{
  "n_layer": 12,
  "d_model": 768,
  "n_head": 12,
  "d_mlp": 2048,
  "rope_base": 10000.0,
  "qk_norm": true,
  "init_std_o": 0.00306,
  "init_std_up": 0.015,
  "init_out_by_depth": true,
  "lr": 0.000473,
  "warmup_steps": 591,
  "decay_shape": "pow",
  "final_lr_fraction": 0.0,
  "doc_mask": true,
  "z_loss": 0.0001
}
MLP neurons of a small language model. Each row is named by its layer, matrix (gate and up: input weights) and neuron, and shows model dimensions 112-207. Each number is 128 + 24 x the weight over its row's rms, rounded and kept within 0 to 255. Numbers have three digits each. A neuron's up and down rows have the sign that makes its largest values positive.
A block is one neuron, or neurons of one layer that tend to fire together. After each block is what it responds to, as a language model described it from the Wikipedia text at the highest values.

L3.gate350:185069112104161136063140172118155140113146099138075160128148125146119154103131117127131127138150120133127078166171121127139145113152100131136168097125110119100145108123172134201125148117094127142133154103177116143103108143155115090067137088137110142103127132088122136132124147111141132141
L3.up350:102111145136123095132115143101111174127089155155112139121132121154148148135185138112136147127122062099113112155122114145163140140123119156104178123148143125139124174084114137123162130115102101132110150102117134133121138160162157113094142093105118141140147126134129152076165136128126124142
L3.gate625:141123133107132093130133134142132161108109148095125145131109143190089142141116113123126149141100096119099142102132146164119143163138108134136166116119113165111114135157118090145170145156107167146133131153112118142137142139087118121128124067137090129150108111156124137105123083126185142094
L3.up625:144129113118170162168120116140143135114168155143129129133129139154142148119098115139128128147117124115120159146103093099135181121125133109118154141126119131156138159139150108150153143116131124126100129140112120162142124121108121120121105115149083138100090091147101111141126127091120048105
L3.gate1492:145079135057140114156170133134119106139141124075107092080096081130101101176120126131123128136107140142097085136131151113139166187116130145120122130149115105141165164152135125114091160118147116110102126130099092142144131144127078112140137126111140126115086126106154112165115118132108117135
L3.up1492:152162168093128127159121090139130116094157148120132156160118130153126140116141127130119108158128109127104171144136101168131110178110170126108178132109075164163149152118140154084117132177124102139141137138124067145065123122134148091101108108132086130162179180125153153124141162090093104133
L3.gate1933:137133127150157162130118128111118109127136114057111136136116169112116122152167141114118130086137145110127174149109166077138071134134190108125130159124141115063150159155151152084156113124122118178144127133096097168117155153139115157079127135127147186101150153127110167144103131117117160111
L3.up1933:108147122124086180157161128108101166144110143089129160109137147141137124132160149123120126140121125108130144136094123083170119118108132096132117131134151122121129134153115107075065153114179118147116143169120160121122118139094073117117111105158158137136125142108132141132100119078108129089
Responds to: Word-initial fragment pieces

L5.gate104:138126169122109134141092119138102095140135151123141131130095131109141102111098086173115098085106164138124062142107078105153101147112100132123101130122123153101153122139129203132086180117141111128168104113097154114118145117146146089114138132090138134163108131134144120103168122130153092131
L5.up104:094159138164120110128129172114135122137144116159119142128084132119138144103123130146098132156073163102116098151095138101146087149112152142108125111141176071143149147138169152105136105128102127130120170117107124119148170146128148139114178104127139154133103163077146136127144097147132146135
Responds to: Preposition "by" (and "of")

L3.gate84:145096115135129127136112128090155109141121112133162158117138053123147125132142109097074124152107136103088151137138103132136103192127144108113123113136122135121138170110144092084055153095096117156118148124106088152125121148158158088114122135113120124132175136116173125163137125149151115146
L3.up84:147135119114131154115114109149118133131138118145100147153111107091088181116155102090081160137114153166127150111138091110139141188134135110198102147097123128120199165135139168128150133130078146142107123101094125134128105122127117151145114144129130138129129122117145129144159099116118123145
L3.gate723:115129121144137118157119124117144141112129101125157129122126121117122116119121122123105162123119132118110142126136102128119090148145156119122157114138116177113125139116127135082106150127115144126120121128133130135122114122121157111051138184098140148109145156125175147105143134143091118157
L3.up723:144097130098192093146093105123100129137105140116137114129105172120129109114146145132124124100129108144129094152146078132118085154115150115112151114102119071109133122141156118136126127136111138135137120117101143084124129146202120115113158127083124139124160143110137101045141158157080139123
L3.gate1019:134083151138139148157103185077168130155078131105157150158127144118115136130149126118088101122111137119118148145131129128111114089112126111140168114161153172089124147093139109135110140130136128108128140114113122111100144158111078113101137132125084111131109158100134128132147140124139149122
L3.up1019:145129091107108150164140106159113097142111143102134141132137095068117107130152158118096095128106124142104113104105130128167149155197122151171157104144119139128131145135161136142116107150131157141103158089088124112142117114181125132096170179103146144120131147149141113141130139137090150131
L3.gate1883:134097118128139098102135080134171142142147157153129130122110125110113116113128158144119135085169125157107125089136151159150100113139137127140151086106128129118158163113138137118162163080110109164138148145121116160140130138143123071131140128115107115121144152085097115165176168117137130083
L3.up1883:156166119141149101126092145122114166142113154112104154133144176142118125123068149097095107129122142105125132146130100145105147144135144089137129098196145090114098131112131162075133117136161109148129104135118174131118114142127105145153143129138147160118112151107137168124162143186166095134
Responds to: Final digit of numbers

L3.gate579:115134174156103108098127129149140146134120101135128122158095096138117127141117134138095123115138138124104101167064141114134120116149129109102138136119133104132143141136124149139137123093146094124165096115094130118165143145115094118142128168084143121098142128131114141133143174122083137111
L3.up579:113105164178108095117123129132110174151158142123146114164132136180122106147115133127135169139125122140130172120095180125167145099152133121097109155103147129139136129143090158134114077099126165130129094129116121148110157169147082116115152163147082149125138103105134124118123180103130161136
L3.gate1060:099105113157099139134105104107146142144150108127153135146119126108137127145156131130134160140109151144109120160140151117145132154157080107104161123134141139124148134114107139105167148101137127118109098112148124118174152187133139130114145112131177166127133112120114104104101152103129105109
L3.up1060:126114160145127094118121140124172118113149092151147166089123102144083145108128127126077143153179135139143123122135099102115097107129148111111081123121117119142152154096106150091150145064118095100153115129109163159149148111093142133094115087148131153055102115108106195108138186110165120084
L3.gate1394:124150110104136152164139142076094165126158136142095125102143122172115115170152122130102125091116140117143172140087143105124098128169122098142054150104124119128140107084100181182132067136149113106103115133122106049121178188134128144094150167156135119146165132143121110075113148130152141130
L3.up1394:120113120119092123113163114132127103130139114128119160118163162069196139112158144131113127087128138122144121153104117095166166118123124109130103170105163135122175142150118125145085197123152124096166093063145170152122145112136130131134114194095166134144171089117137143121166109132134104132
L3.gate1953:120093155113104112112107158099164128142084109099111127143101127143125123175112119135103110098152126121137135158141161093128145154133097090099176142097147098129129138101096142182127144076118148102174114130142123115140178147111130110103139179133124104154143121178094122111106156106145138178
L3.up1953:140099120131164110136107125124159137130102128112151095124116123107143106122105104101102103085150106126095141169100088112157167147121116099104151116098158141111109120109113134127167151136135130114175104117085148140154107158128092104102097192140088115125115108109108145119086134122134123143
Responds to: Institution name heads

L2.gate35:089107087136141097088102088116193053143145140154153128117122119134145118119088176060101161109122134104100134088110152129110154107116095104158109136098128107144144097152160098124158158129134134122161157160097125157151151115134129130138134071050143143117126132116112127146113092115121108136
L2.up35:156103148110136093126164116148117124133077098139088149129128099131160124160154139084139075086156164153132146129161108128099143098141166135131091151116141077125118149120181125153102138159124163130119163104102137115136172169075097141120125141134142089096134142138116159103131130134094148158
L2.gate364:117154117150135110114164112152149148135130146120156121132140097146108091173112165125115152134098136124057139093113106178126141083137143072150113102137165128136130170116142132131135108113133131099112128121064112096107142156175112134092110138129112126097106147098137086128096167120140131116
L2.up364:142132102163143127104118130151100133127134149157122084162114129161097124110129116089129163149079137136124159116105096139170122140176110110111071127099165091128144138170134130123123144158137153110126184132181137177110129152187163124085106124112154123057136101146101120128142129153135129140
L2.gate467:130110164140089120117161180125144098093106101126105151093102100135110184149117127126106124117123136149116109146172130145108088111104113105049145121148139140150133134093150142079096124078141109162163126141116109102186184128135120140087121143138152097159132162109071135109153157115108125124
L2.up467:125112121156109149127143155133136125099107154107151149145116115118124130178116129140131121115095143153115102115150139137118113130146154109117116094148145169117099108133105182101155122115136147164173137126136108107126091161168126124143129123065122126189124126073111147081172138080119145108
L2.gate566:127159134115129118145143133137138109126149065146109134117103162151126161100121124134147129113122140138140111121171141118103135110113128133169098161135116081132121117140173132113100160165160113125185154118147137109096148122115163110124124142170096118126104097139124119090128112112118109085
L2.up566:089161124115133109066157158154103125093116126139126123136072140092100161149173143191115144110145121135140128163125127119132157124158102101119107125140129104123165118156173159140141122111119113139112188154098176121135133141136155131062133111142144125120155128127097130129120170126152110097
L2.gate618:130112130114094151110133117127143141098133132147136143133112183160184133170148153130112098108117087088138125100114168145161175092137112159131156133112150120115108189112155124116116130121101127132100137122104162155142144138136141110135141116134193068114142167170137095146115171088135130137
L2.up618:123141127116100127095141120145160130093129132148108161101139110134099110118119131157116115181130091136116144147137156134101141128108113157151143099119152121135134131138118111103137116165088124118111128124131112126125162103111162113100129100177127133107109160127138084111111101126164120069
L2.gate802:142058150154151123123129150126124123132150140098149142117092151162168108177152121090099158129118133152143103139133113147142143052122112113112151127116101141127139134108129151150130138122127121120107126112113117149127109157149114149180166106118115149126111133135122106111117156129157129107
L2.up802:102094152088095108122134165147079148118129094055088164115141114110138140135129150167135165146143096143148119110103148130160103137137117124145143108108116085171113129139142143129133139119188112129144114146039121150090122127132090108136148135100108167081125155166161108131147106104157098144
L2.gate1092:105098120157098142118138097143115111115102139104156129125133111112140117117120096116097134128140105153138139133141092115126177136146110088119109141122138141152107156175152118126153093099117126158159136115116129131098111149162119136111145121122142110149114126172097163098132127149127186095
L2.up1092:135123128135108130138129108159157125134084111167119127155148137148186086166100091123133096113109110109114142137129107128133154124162146136108137125144136122115139094133156135143157139131154120165167142125132069132118105132110109112077151116136129198144148160141144137109123118117098128128
L2.gate1153:109134131133161122109144148129120135127138110127138119092150131111074098136129146076138131110100108137165117148123090138120126142127131123117152144157134123121145112153093146101102119143167159138139160130114095115146164125131112114146114082185143110126081101149110129104134117153154139135
L2.up1153:127111131117140135109119152099135118140138110096105119094128169098072119155106151128101171075148127140124150127095129156147111155122141107148119107106138111158115095145173117110118094110128148108123081132104151130126152138141136123120103148117122137114092125176098103139143110145136089103
L2.gate1252:106104156126110096117141156117118106118083109087130138138124146147144115085127138110122133125125093134121154135136117067119101115139127115124074100162124101169115098134102155134152129154123098082144111116171108124103150158137175149100110149130133166096128137086139128132111123139148123142
L2.up1252:124114173120110091135142103162100097149088135146126138062136083139156110153125132135101150104167115096102110114125179097115118126082155134152152146143124126112135123134110113167113121161117195146069188140080101132162098100089102146136122113131105140126101125102131126111129122123093143122
L2.gate1260:156125100142115101119151072137174130128121154141098096106114100175097115107141142145124119109152121080144139164104136166097121151107125143181141101123120161128134123111127117121126115140143162136140152113099117116136122101108138139131141102152122129132131158127123107093118117118085130078
L2.up1260:125126143159116152077159105079148120109136161139107129089122164150137143149134124135154117152143140158121114080138067137139122115109153109164170136140116192107075113084091124170102120128139119117126134180133112112144154118091142098110136112127154100134159124127110147142131104131145105119
L2.gate1377:106140118116155117124134145119108104123107137102085145102160134108128128127139138150129144092140088168112150120141102128106138150143124121129152125151104131135144132093099139137136151131156177202094095141132110138139164164098172106123134125101169175130119123112153147121119121109110162136
L2.up1377:110118096126138197164178097172124137122125143108105134143148144133124125132125096144112173129120125111125173127131128060138175094170129098138164161146109144165149135104112127085138120096129160144121148158113100145136130086123155124132139115144161144143115131100088139128139096136128128105
L2.gate1409:119109181114096147105105131097138145142149123094121153160112115140186104147164103101076168122115128092112124142144122124164101109147140094103145132112112148165125129098119120097112140099094160150106108076058105113117150137149147128127086123120128089118106136154084125094124173123171101068
L2.up1409:142123132119143142065156146132143130110138127111129100139154145149153115119119116066141111154123078115127107124166097129140161087125119099141119122147138101146128142134172098119115116115110137205076123086119118124126154146190093151097115154153116143072157165145155146115127123109157135109
L2.gate1458:152093172123107102112101136137118150127096101076105152143071101103153123155162135129111142143129145173115157054168135113125138145132103134122134164135170095127137138094095145101133143131126151159096089125134127052150142100123120128131125135126089187121132133122107122100129162071169114114
L2.up1458:119160167094078103141121140130114155129108128131080151146086120132162124140121135097145144135090128146125175110105090133164163160135082139119142163145175119203154128125117126099171133173152150121160138136117196109140113087111092124131098161164103131192132147108090149110104143100130109126
L2.gate1561:166078155145082136120135142096135106113103109147102139103151200118090129108121153107118130149158140093116175162135077097094141124173135120156103139100178135139105154135132139144146130114156145160182163110124131138106148111158139134116114147142105135115148111136086132051172116056138155103
L2.up1561:127124162115142169131117144116170153135117110155117125157171158114106107130140106092122085156098113072133116113129129120120136128100100100137132119086098147132108146176097157143091124149160123203172125133129103138108164123144113126160121117140130161127138137116129125075092095097125171095
L2.gate1940:152137139096142082139154105096104135115134133067120118115109142121115116144131147108145134148132100177132094116126162175119137120122135140129099133101141146151099131098115147130160137094134096034125122149102156188138162091117125127130094091114093111174104116143121120084153130117099107106
L2.up1940:100142130137111140160147136119145140126119148101110175133129113121117098210109137139123171122120139156113147168115104127168146127129126145118108140105168119192132154155136157138119113136150123148136180139110115127127158114124116115124138104126129075162118144110131108140148168125125098126
L2.gate2010:172122143116135115051131119120146156125128123109069169112144141126094070127151119116117131128112125137105129117181119075108157104134102098149145132125134126125135126135130138113122127136125153151098133136086116150128114126094109132086124120134137142085128162103113113124138132102076149146
L2.up2010:160127083111141129167150123147122134117116123130117143074127123137113137112067149145141146118111160098091145128086118131100146099111135150124133154155119147150092107108108106119122144109149144112126146138115155120135104161116090128117125164147141122144115126075130133143104145154105192140
Responds to: Word-initial "Cy" fragments

L2.gate350:152124114144126126067112132110119112131101183095144106131124169127128105166141088134135112082100161127146093133149117140152144132119116143151116138136147159120124135103156116130097147124104110111172133151148165130153124152122079125111136125124093133138140137121097095177102142144151134131
L2.up350:147124132104119059164186122156134107125122162110097138120125119125124101165116086126110120124154119105097126152178141120101147156151089126110144115076116142133180127127168095131110151157126155137120089157145167121143147112152132149123141104160114157156132121089093093116120142131113143102
L2.gate484:126129094126110126110161119131188131098109113162149113109115161130111134123101141109117127153132160117116129147100156078135124145111134077094126158120089120125137159117112143131132140067099117093129109106171128108133145128192146097122103166118119135118168140106118073121109141169159131132
L2.up484:196141149106139096109161116123153119134099157136085126129032121106108093141141140126117139097136096125129125140155106151165137133124134130084128132085156074121142116153121135154156140139135182138129147108079130138140159132149105123114139145147123096172145149126157104106115129108109094121
L2.gate670:128144093144115100134152163134163170129103165131125114137141148157096120163116130094139122149134100118163103100133136144090130108161130104109149176148085103130138180115134062103141142126128133120132157098135129113126112161207125107095155188129147081107154061102113159091135116094140139115
L2.up670:096131133143124150106127112094118122156085137159156127138093098119116145097113138117094127106140139172150175131142145151115078146138089132139142107123131101162125146142127158163091122126113147114157118128165136117121146131173105163130159121101122100140117108157179143124144135149104109130
L2.gate681:122123194125097118151081105091119114135099101148132131119126147125113148148083137152143118119104128147128078100121130134147136082161099108116162091131126134146113148104136128107117114134131103135164130165138120114116134150134137142160118131132123124110162194122130105103131143140123086129
L2.up681:129136167100139102069145155109077103128118104125067136126137131114073173177153148164116169117135132126135152118174086141149119146139144122135109127103091122108117130137107120122112138148135120107134125164141121146107147135077119099138123091101134109150104126088135172158151089118110139162
L2.gate730:133162118124125108099105176143132108154106134126124170149104150090127126132119119118128119103147155124150154154125134116115119151125115113105086164119177130109134111107189144148159164119124132133132100134065168099173113132094142136092165126086125137171098086107136135115114088125109128151
L2.up730:163165154124131092103095134127166124121067158133134129107088087106125158126100136135130147128121146128166141149164112180107071171103125113056108154111139151130147149127165125117155131101117119152127118128155130071139134133124116141136163173110139174138143136104120125132130141160125147134
L2.gate964:123157142051084153168178131093129131129111138182111124137061178122101129151093120136126128124112134154148140161130151139127122138129111145113130086127121120136132165127126158158141159109115121149140130163095101147111179119135088135087072114131126123115104148169065110090141137139134103110
L2.up964:128100132165137105135098162172147094132163146128162139131167094144070118094137148145133111109116119120135115143110112146107146147127128172135161127122139153070108128116137141113162131120094135164129158156138100135173096130128130136108142112098097090121147126159131137106105131151134151133
L2.gate976:139125129103164120126139153118110162146140106081118135106080145121142115210115103098081129104158139116087154159144130146118101123165146157146157119128097128111133166050138123098127158117113139138150123161108128146129124146133097115165151134117125110119128131089158170139167168144113095105
L2.up976:107132096092167121101101156106125173129187142088087126120138137107129125138118127125113164128176106118120139140152110157129113122147167152177157083133110124117142158120125145072122143148124131129151123183149137133136122127125104148185151099130141095137092120098165167141135129138113115151
L2.gate998:142099144130135099126099124110127096169137146121100137106073136137140113159129110103108040088156118119131147149143137180167153112142088075118128130163121105145151139134164123150151124096123137131152147075127126137113156115100096094115131155095124095091161142131106113169146142114114093121
L2.up998:152119133137127147140097133073138114132114156070089151179089173116108119135125130129143050155136157149176166126154163161148102163122101113151123123130165124135187112109140149139165117117106134095145129101130123095127157116108143132132135134094155107153144153127124098155135095105139130134
L2.gate1080:117167155127136150106114105115152137140149119124150116142086134150120115176122112082066105098134130127120122143156162092094122135117123097081155108096098137093131157090130101156131098141134130092163107109108168106129160125111114118129150192114092160115117148103125114120095119123101106113
L2.up1080:131161139102097115099144091119132134086160127156130142161090139115117123159120131129107116111127123110134098173166178085110143133124126150127159130104099135103150137134160115130160129119146116097136092109100188101127125087130153107112168116094115133168130132116123103084107112146099130135
L2.gate1134:134158140130125147141141145108140120149092135079110144106079160100137137162143104162100136153142116116168116111100153104113129118124055143105161120056121140094127165104132124173127117139162126121141099112121152082148170142145109077095132140083134107154169111118116133112114153144142142138
L2.up1134:133145132124108153114146141123145162119152140189137133098138108101148114113118114102118125088138096124103135143118157114122181136142161117131119140093128077137105133059129146154185143119119122085146131087154120153153137155145069135112126158122121108135126140127117124115120111073125140107
L2.gate1228:126136115125109115139116137129169187119109087151127158133091175122126101169107086146122122143109132111171161133114107144102132158158098110136105149116142095156112152115178141110137135078132124134162147154121087143158158144154101150093182143131144136125133160117106136096125155114111134128
L2.up1228:119106126126132142142146136145146174102093111169151175177140147115168153148130119126154087162150106113152083142125152151154107128149110112131108133083146119159144127154114127151134112137148141123138120117166127151147200142137111144127170129126159120170131153131111181115121129132118143116
L2.gate1447:126146127131103122107125109119152123136107160117114121124129164125123134163130141123132126089166131096132137163167129123131139133112138107157104151105128129142161139138159127154140112123126105170121131123083180116125169091119105079136135086110134121159151147112123124113149122123141103142
L2.up1447:112164111136133125140136115121085137131146129106107107136155173121155127125184113139129125116104127101128130133127124149168113105163174125139140133130134137106133111118129109121100129143191121148115143115098118093124122151094125128111091101090156091118096155134153160168132105052151164121
L2.gate1459:088143128133095152169129146108125093134128127110107084139105161125138128175174131119095134128123138137152130126127116125141136149125116065103144090099123121111119132134174146142139136086096100124132110168104137145137141157114105153108139170163155118110171107174146143123125156118102146101
L2.up1459:119160123113107157156110130109105121121159162123121091160092159113141127165161164125133100149146136111188116128103118096137128118159099090148109071132088114140127142184145170096147119082137110134109115174120112109145142130118133146159139144129122160160117150159150110121127141116102142116
L2.gate1478:131133094132084147108103107115147139128100122141164141127096134097123093159090166098115159125133116123124112097136145071104165085106087144120092077105137153110119136082141166151133165095130137108137127130117117096159140150121142130093108151151084101106209108147123116095159126113137150143
L2.up1478:162109107132152121107157102181114097138060127088099107141083097107139085075118146079130115090125098074087158108118178135118114090144126120124091101114157117094113118138093093171126175090132087149112144105155121136154137136101116174100150122135103127115137165143151089149140150086165161123
L2.gate1705:142131130100156115143157161114187124123137095149130153140122163156128149097108082089123089116147091096165118151128175128133135149077073112134105081112160188123147083089129138140175205145118128112159119117131127162164136160121146132108084133089148134094127141190152142096137114131151145128
L2.up1705:128144113135099119105153119111119120128161188149154148156053149139136141099149115108121134137074124157123125102135113145146089132135194106109136151111139099153093142077094088091154116151098117116130131086126123120140141119133153157108133176098099128097158128141146111100125143123142089125
L2.gate1871:156152149107105168134144162106131083119116125153156146174098165107133119091111132116094120115140133128119095114132161114136087122137136111079120110149131114074170112158150147138148128127123151142150146139085115136135155139140070124145115137109144133090155164149124136137134116097132161169
L2.up1871:125137083112135137094064124122114128134188130109108148115103117122113157120142102093131124109131135115121138086122105145120106104119165087112119083163145158119143142129090135106157131114096131089183103091090084140136147164120151160150093157140083106129158105164120121104127167140125120115
Responds to: Buildings and places nouns

L2.gate37:107139108119136132172133128136153139142126155073156145103110199148138162129090151122074111135124174145129128078139125112141126151106106127176099133145112155093093096122091139128159153151142134119105142149149135090183156120155169108100157156143169139084124105136146091169152147100150096114
L2.up37:117126101145089161166119134131158172136114108114132095106108170129195171111105142118127106126148164154152108118153123129149085149123114160164128109106111160107127147139094143119145116114121131129110135157164129108167181113123129110181109165130177148131100094122129094143141124112135057155
L2.gate175:119099105108125155126124076157144111159113147111078137130163125093130138167143136129139049129136147138131107106089141155139080170105080105130142099132082142167121151156118162138155112108138139116137119137118134159157130144130088142144153139118136076150122128155149150146111128146142120127
L2.up175:133136149141115130152121144139168186154149128129116123119095129104141118126132132151118149144140101072128136110168139090145158124140137113139084146114136098128149124112130140108052125135120073129109164093154137131146131094138154135120112163139090163119152121100077130121122144120143124139
L2.gate313:158153099177142105152121175133160112118146155129114109098101168088166113141146130131115104097152122129137119157208143134163124118106142128120132112123145110122149126113154163118053111127111119116160143128121133134122134178116161128095169131110144175110110091083101147123171163167158129130
L2.up313:129113111114101175145117084117117130146117135126135164131099158094138127154132123132119134125128133121125120151102150121127114147149127154149114134132116108154126139093109106115131129119145160161139130101151120134148166107163092110175121143175107144139107172166126157139125142160142132120
L2.gate420:142111114069096134155108128107137130150138108146108114120090142131188135175134130100113083137109118152128106132127091132153090166170140083142140112103103095096138139117151106125129129161124214162137126106087104131120131139152109114139148129120158127130144102067124136117137126162121159125
L2.up420:149115058142132143152121139141151097129162137112124128114117088112192103166146143085114105100134125115106117141129122122113122167154100096147132135132102101107164146103140124112117144141122140137117090114154133116156133151187085109129131172160160131138162118083122141124128119140184127136
L2.gate520:158097097105119105177117156105175082153159141153136151092104106137169130151134112135151133075146110135126098146149142110161125171112109129114092074115139081117136159106139145139098164096140107104139139141141113113146162119146139104161118120106149149135181141154127121084125175141153138136
L2.up520:143092120143121128151114143097137116116126156137101132105087108111189115141189124129120126115098129136108105149114127095130098120137086099099131096095147095135122130139147137131123123130097181097129130087130139133136154090162150117155075168115096155144187162133113138090115148137162119177
L2.gate812:121138108150156100165121131130136155150141107113125108133150167133129134125090104110149108166154138116142109111133158139139122112131117103130113132151103095128129109077100143164163140122097119147130117160152079159102198156170160109099175121166158124177096133134105128164144105113123121140
L2.up812:167161167139148130149125118117124109112091102119116121120147093099064138141107130092141067143123175114149077103128145133159122127142140100136088091131087109142142105136109137150116131119095155164191138129147126136079185135125138151143139133160147155104088127139125132164129132128189135130
L2.gate912:138116065154146122084074112135157136134133136128144129106106098116175109139162149129100135127122102128124136120117129134113107121158114101135116136126137129145127114103087110106113113123125131127134131128111112121137115152162143104097153146149090150119141137086147128148140138182135134130
L2.up912:126116126099107133121106105132141152172086087101149167108068114126125156196095124084125153116135139106174159120096128112138120165135169134138172114097149158108137159119127151140136107133131144148133174112137109102116139138135146084110144124151107173140119144108157121121094145155130130114
L2.gate913:111106124107089090140162110159181130167146145083058148135143151113131105172164131091132128121155125118122130111135123102112184091173151142124141142076112178139104146124114116138102192135169123153108143118097158146165137131136161116114132087150130132114132184141067112139145161075160124138
L2.up913:111149099120151121146132162149135189125193174107137137143123133109155145116099103117125092130100147099113092119098119126146129136144100149153160097126129125104173103167122128108167124138157110131100122148130124123122171114121133079179127156086137170081124117111177129128135137178130141104
L2.gate919:098112118140108059145151150065133127129103084087122116105105143128151098120114109117094120174147123134080138113144148123102161127084089125141158143162127127107098135109149131137111169104133137168132113195119124128166200136126121157131135164118125162132115123098117107151134147107121106141
L2.up919:126121095112122052142129112072117142112128106089116145107114127134171128108131108092113115162138139130112159113121116138141140139125134126183156126155123142127138130164101134136130157145125125142176087197153135130151182116147123178159141138104120176169058102148147108160154122133155103140
L2.gate962:121097133136098137145156141107171112123124133094107123118116135119169085136105125105038112141116169124108157086153115075135193113144104110129133134133116166092100125127078146149138164124165141142093112130071135135159173126087134129158142105163135176131118130123132136111162170112123106126
L2.up962:146129080120137142134097132115145128108170160094096125126152128120167139121105113119098110128124141091137159104110087089106173118159139110136130115138095157130125120122089165131138144146166121129099104142130176100146161085096153153191115122166122172148083090142136129161129135105106118128
L2.gate1086:138158145111090140138167129148090113160201121097117137084086121077155094169132108121109136090119164147130156132099085158099087156139157091133178129081134162091135150109126128126121141155075173156099136128137143114114135146097119119119129132136172154104136112155127090150131113115125112064
L2.up1086:121129083091155155093163113123097100103124126104140105088153131150134092149125117104169112122152124131174139132114124140141087137176148115127124147117109126129148173063118098127143159149160120191116141117094141130129127141116129078125180146176170127156139096099123134121129094125145112111
L2.gate1553:130158090131120109140092134151150146150093101143158121109119113172137094153126141092114153135109107116113133115110137090136143176167124117158139127133100058161107087090128113118084132138117168116170118113104109089145118082120182113153128141115141110106140102141125150123130124080129153113
L2.up1553:126117156145113060150103126101156123126124141123114134134109167085171144123123121077093078100165129139131128140120099111125134106119133109116095164129149136124120158111127129109106175140134131173138121103134118151136123151123118145163149150130150119118169119099115137139095122164145131124
L2.gate1699:146121131123106148072082142136176156142141142146153123138114137133126112132138135150106186090144141142145123139122115147143156139143131141145112132103162172127120094105120075154113128114106131113149136157119148139147220148114078113114139162146133151099144159147130121134095149143093102121
L2.up1699:066162092161096154112106180140124145157130106106112134079141144104180152142124147103116140130115105106104163138149150125116101139131156147115117138128127148142138142132150153103125102129126100170139142124181133091161142157144121084124150110119132145116148148079182162124085101128160118149
L2.gate1983:129101134138147134105116122120188155120136116149140126164100120153126160133107113066128130110150113118149128128120145117134167121115095126118137129102070121133110125125124116113115148115129116168157119139125171111155150106079134134144125120105150103151105118116116152131117105195157115151
L2.up1983:158101090119129149134096136138141124125137149140160104120163127129151138116081154108129123096137122135140148106112096120134142096133092128136091129115119139072072140107161130110118080141126147136133170134143142112103133109116104156133137109088102109138064138147107104169133114135098106190
L2.gate2020:075140158150142124166094121095153097151115135058164099115107129095124132110141145130164123109144129143131177091120139126139133150157068109093144157144142156112103127137135125202125166155129123122125101117147142152162138090135142122103094166108128127112128134155103129158143100127121150127
L2.up2020:124123142149115135143071152114155119138174191125125150129145183125159139126088134102105106159125128148128146125103146158131120165130127092109128111152100148112129124124128124100095114109109067158159115148147164122121141122095124141141125155088152132154148126146145163163121112172143110154
L2.gate2029:119132122135128122145119142112139103159126129105135113113116190113170111137136134100123103104190146112140125120138115113147165098100121140124140111132159078106093129094182133145110135113133100121120148170077128131151155151112096136134185150101118150122161175094099140135134143139126102104
L2.up2029:111138117147125129119106133124149125149130121131107114127129170110206141128150143112142092123175156102150121129156140168190147137151163158136128102160178129151125136115111164146129096098112142093148141167136122104138157143135116153135187112090145146136090147086111119134132111126169106126
Responds to: Final digits of numbers

L5.gate1482:180121132129105120132102165195127159140173144067158080106127110153136145178119108110122104112137103101129138120176106112131117163125113138077130124109130081113100111118149096118152085151127102181098165121163124139120126124109145148127115145098115125138108133110129118100139163124139115084
L5.up1482:122067149121155132111086127095155099140156148132139136143102127111137136085112100130125126174061127082128094124167113131150112131087100126111130147144155156119128131117126165085144097115121107141114103107128134136164103125105131151149126173097113106093163142139089119117131156094139129126
Responds to: Wikipedia table and heading structure